MLP neurons of a small language model. Each row is named by its layer, matrix (up: input weights) and neuron, and shows model dimensions 298-447. Each number is 128 + 32 x the weight over its row's rms, rounded and kept within 0 to 255. Numbers have three digits each.
A block is one neuron, or neurons of one layer that tend to fire together. After each block is what it responds to, as a language model described it from the Wikipedia text at the highest values.

L5.up113:082184077087130151115124086123132117154143096087178156082080074088093105114132137127111107126087135112071085101112099184157104155120127137180255184125130127107152128114120121192076126152116154168093178126146100107172073222085092149155132159119135105132120067140140130103126132070119167159124137143156091156126154111150143144152130155123175154149136098135120123110161122134127116135203150068121085099123143177116124089129109180094121088094062148157120
L5.up641:097129116170119139167129123126152104112094137101125109092175097080108063118143085075137132195124062110197090105126098157157110158066152139197153148103169118126109083066125123131134144147127135178178055178118139107097076134148073092089123160091191163126078112163112119144148103188076097140119159094090061137163199170141171149124136113102236095154132117136115134070158104104129100091127118141079143058117116187137113109109110102088112096147106094075123
Word-completing suffix pieces. Word-final pieces that complete a word, mostly the -s of verbs and plurals (turns, calls, hangs, sounds), plus whole forms like leaves, rights, lives.

L2.up192:075201129150112152142138116133115090153121111066164106120075120110184104149079107107150140124166149120101144106091142101086121107090127122120194154161132165132134169087109117185100078158092177133101112094075130130114140088139096139146110126147173151132085092199138070142154093086070109085144115139101124134103146127083128120148106113142180134177115127135127155150101198139137153154141083125132150152095130099125177078120176141130160140074138143048147
L2.up263:106122151097116160112103143131100152129094117110135158084131076151125120141110153123108138133189136139082198097141176156116132125137127151181123153115127102147152141098098067227176121106109133168092080133137148089091056115094133160215151164170161163057158131110119072119171120110136081168158112151148076174099201134122163141088171133170120118119134151120175137189074157158114169144199104122138132120075126150091161114086176123139118169113138142084118
L2.up270:031116084104167145092104150133093119114129127126110135121139176146113149114111197131098132150110129123135134034121139133110150121150101173192200103159125067177135142098111128161122115148127137154124070162137118162108130150154095162145155097150122147123052103134081154118152104071113094162108126188140119101114140136123159093063132160156183163144128081096169195170221096104043083148150152101156204067143099139094112134115117177077130140165171091156076
L2.up285:081133093163052133104106107143132117116116146130121161084145127114183124106099048140139124130132125111095095115152131139108069085079155152136127141080108112103114158173124180141079118134133157118157137115139092134127069113143137150137135086134216146126111110093144097091167064064144113146138102136146161129139137141098097077056122128137153083150163133094126122140155120083164096086138105194155135156175111173143111093147098137103133114100231132118145
L2.up344:095148114154124106115068103147101159155184086103107106118122151118092140157147098105165117108138132088148104104102108099080057126131147170157114097125172138187109097138176127111112126093109133123159077168120158146172105172148149115091105078090183157180152099109114100100187125111122135160148179153183107085123193192097134099147099109169165123169129154088129107187060109145118142134181113129162150093072116131132165123165144101148146118140166118139104
L2.up550:069190082127157159131220100117103091166076109125164155059079117080168116100124152114145143178148138132085122070123152066175050175141142147119145140098108129091104126165137137148124128122159154080065180117136115141086164126084071138116166198152137117042089095126117141104128097088099145076162162109100147083175168136103073147084124129122135096115108129136157133160114055149143138097177129150190162076119129155143187110130106169142105070084136161041094
L2.up596:078147117116125119142140079145147101170105109110157122142078124137109122155132171077127148200173139124184140089175155085114076109098114153156139136129129082132179140116101142147119114083150186144175073110168087128077152126158113136110067153139189224120073102101084117058132062110124149093165090109085139086153174172106162138104148083141224120126145073125195098068134140076133096137133100172193178136134096120166177077114088145122177148138126170084106
L2.up820:114058097181111131151131098122090155087172137097129148156177070111162041152122131097137103095134092200128146044104118150116104089114129132102208147115131121141138115118127169167106098110132155141102140161141128167076143116052081117097111101188161151143088057106144136126102097099054096084154097173097082131136152152133180122080105093168194139115141089121139119054142182126167182167163158120115084145133145124146125082126068134117089094124196190091124
Word-completing suffix pieces. Final word-piece that completes a word split after a short start, often plural endings: sl-a(very), hel-ps, lim-its, requ-ests, ass-ists.

L8.up104:105146128113136113128127153114081106090100124080105118111140069127088114126100163069149180099126167166132145080040087111112066131127165114107144255166085100125157097131090134118167166126142156126118136120126106120145130131055120139111102119166164110174166136132108141162174099142087182146098156119141158132151151088101108149187175106127128158169087120080105181139136129150146123153151157113119147057159134169119162125173133132117063161095133157148144
L8.up385:138138130128110106166163149164106143090122163133113116128105102139155108155106132101114076110138120123120146120084173166121091114129149167185117143119190122122120102046219180128195133139181072170090106133128138077156146138098102115070150163140110099105168092156149028132146089145106092131140187085140092119156137147174117130130118108104134180136145153159081212086155071186124160110153124079083120096100126073105162126101105138102076188136146107172098
L8.up781:076184138184148089173137145078136105149134112152170113120091170099170119136130156151131094112156139200175157153084087099131093122150167092141124103112108108100100131162183134111131046136155105192090135106106139101161096172082125135062192093061145104129096116142114125112129146151115105172144170092134160101136109138141177116104137097103178128136168122099141166082155107139144119116109143135076130081142098137122140135104051092107109141113122114180094
L8.up877:101139150110089095122104154118159113082139055118158123167170116067144111178105141086178147054150137118170102071132130145140126135084155116142209149129151166168128162147127111100108141133092121106115156116183182139076127089128127118093154163148183147180135096120131103096225131206154158121189097080170148115139162138135131164103131124194119134126091130079118114130089105128065126164123119043130145141143160163124161100162101139103141107129164142139170
Ordinals and decade digits. Final digit of a year or decade and ordinal words before a noun, as in 1980s, 1996 Summer, first round, 55th, Fourteenth.

L8.up2:147126063116106129086081155138114031148131142138147163074134152093165145115110077108130150137149151139084126132119130154111118103126067148160170137135120115135128164136128143116174161180138134121137134193131137117147102085153077132134123082089175124083075161052082181150160139151195161169177134122163157074153126158114106148160138165181157110181113116087163108116169067133112152155170118186054184143119097130096160114105104097126091103138132158080122
L8.up183:098110114150185155122097164164118104147109127149147134120127117109185120112082138127091087198219101097117080072109119154156052086110147104130158132079162066120140054092102105089084120157142109166153068162081139155089111150120118127109111079155153083184065091119135121120128139143084129130129109105126101176157086145084130155143114179088132154182090094097117135097127132156099084135131114155157150137082167094111137074131133166103153155118112109140079
L8.up271:083126128122119061125129148178091131109093110120148218095079161096159074137095125143091098118147142121108123104132152119083096099099187129178162173089143095090125114122138131162110121180098118083143143161112125135116123118115128167133140152127104078075106149082097168142135137123080213138151079157136123199155126150130067130147160176160119100170150126047127166115143074141111113144126131088163214084134125159127095112169138096116122145162126147141088
L8.up358:014141137152152139158132127130051063099140112129147169116167104088196107136118083149135167114163079161115150020069114196111138136099096094078134105173118093127173100134141157186097111162110130157087124138116143188134148107151147163181116110100188154147099158103126134139141086126186129135141065173151160126120133183119133056107119154111144122164178074093092145131131119191099136152153099135121216096099084140143168063120138180124159189114143121077125
Plural people nouns. Final pieces of nouns naming groups of people or relations, often plural, e.g. brothers, colleagues, supporters, officers, plus wife, friends.

L2.up69:161072070153111150184082151133096145169142099107098110148101153098146088073123136143122173158145090146115204103143146141094085131113105135119139141132105165102065134093107119146159149157098098148055120160143155166135099139112137117095113133130107083116103134127084055118144086099102123080160078102143166160159161107155175220193135148155149188089047082075109101136133094167088072160167114133139184129119143134107138113123140171150122174074114126162086
L2.up171:143108130096105168134153149139132122094139166156152147153106102112127106142114124150083098169188149104146118092134147142090152184131058125132154204105116131122118162166135137150136146135130190088108097123115168141111149150127120188127174114106142137075122122139203157134223120224116146121082140099082160084155131173082113190160162104162127107099145118131142189079170043115061216108127100133168144102144150141115111121099092109120066165125146101129078
L2.up291:073090102109140087149145168123067143146109091165149098095175168153172090155087169137102135161125150167150145089108162135097186128103116138100139107112093120124101116108178097126108122114103158127149141163147182170100045187066074132095167098089088156122173177129125171100127112166121098149133099146059075125113113124150102143105161133173118136120143089119117125104157143131137095165133127182107149048136157124119135143106063167149132161096136097162135
L2.up356:121138139103099090196122154136158099136145121137163196068097101100182084104098122119155149080150175181124141186055093132114062167071094124174139146152135115116141155135131161124183148110107136124094154105101190133133171148147143138088124156133149135155135095151085125188175091131155083162137100142119125098232141095105127160163121115079106129158117102126082139092117116153094155122105135133107115160191164133035129048086089101102159121083069135122166
L2.up595:143099073118154101194097172110102113118122100139107095071142150087099120150126105137130133094144177135148145124094134089110101133129111131092191131159140118115101119125135149160161094084143082122142194105152141191096089175123087166035111133125116117107126169122085124122151066162140139196170144077109168153119162152111084151192150146108131147140145110133137097087092142145136093199117109117109148089086185078040079105131105118081110097102086136121156
L2.up719:153114074091151097140065143131096102180144112103166140091124145108149126131083119166158153165129095161128148122105148173092118117091138147121136076159095099071052200113180107164150081138119134117119138112165179128117116158129111157054126144134140086084139111150136160120172115126120095138150183074122138155176178109107161178148138076137104124170086072146110153105130140188085140115113147083161150105114085111140099115115127189103119113109117170111097
L2.up774:144103091124124103141126156200143107163107164140102133125035154118074176120124138121105145124099176166062137124134108118079089140137128124133128119174118099109103128143118118168117169124167166162081155116169072126153127093107085151118138141106139151101149126110113176134159128096140144122204132081125183158081227094097088116110122102137143106112111145085145107161155147153157179101106146129082179103087109107128134106093081137117166096094140156164124
L2.up783:056125152165106130147088185126136140113121118192149066107081097123102100162160162081152129135124122156169121124100133096151137077153079120158176154145127064154190084110141123105153140083137128164169144152117158113145128079100057153065160144145144142151159152101132101110137110111177128139119149105111153150151134176139127111129129085101121178117114066123153187078141118134069169169173108141120100135106130158126107134104064117139117146134105143137092
Ordinal suffix "th". Chiefly the "th" suffix after a number in ordinals such as 18th place, 11th Street, 11th-century; weaker on mid-word pieces and direction words like east, south.

L5.up642:086131127064087096200171127168104165119140117127110096074057085141175123172081134093154155120119143127169114068155080080076106124141113111111161177179119115089140075220192215181138129088089127108134134108113159114143110160080128181122122134171124087158149113100189107160158117160172131090166096083086100123138113168095129116167150141087089190154163097094155116157125135164144141137145126099092117154100122097128152170139158164131167127099129100120127
L5.up863:120186137106127080134118173163117176109144080117160104101118181094117138138107142104170141141164138123137169104100083162106137082125073096071140074127080129075149092133141101151155142078123147093107115137158155114140128127090118146171108127142210137124114159075123138125103102145110137164114076048070137111140102178077110132101196134134127181043175137094103102150090158118123124145131152121139160095086175171137126126162231143090124113111172091112094
Inner digits of large numbers. Mostly a "0" inside comma-grouped figures, as in 2,0[0]0 and 20,[0]00, plus weaker last pieces of split proper names and ordinal suffixes in tables (Kristianst-ad, Smedere-vo, 16-th).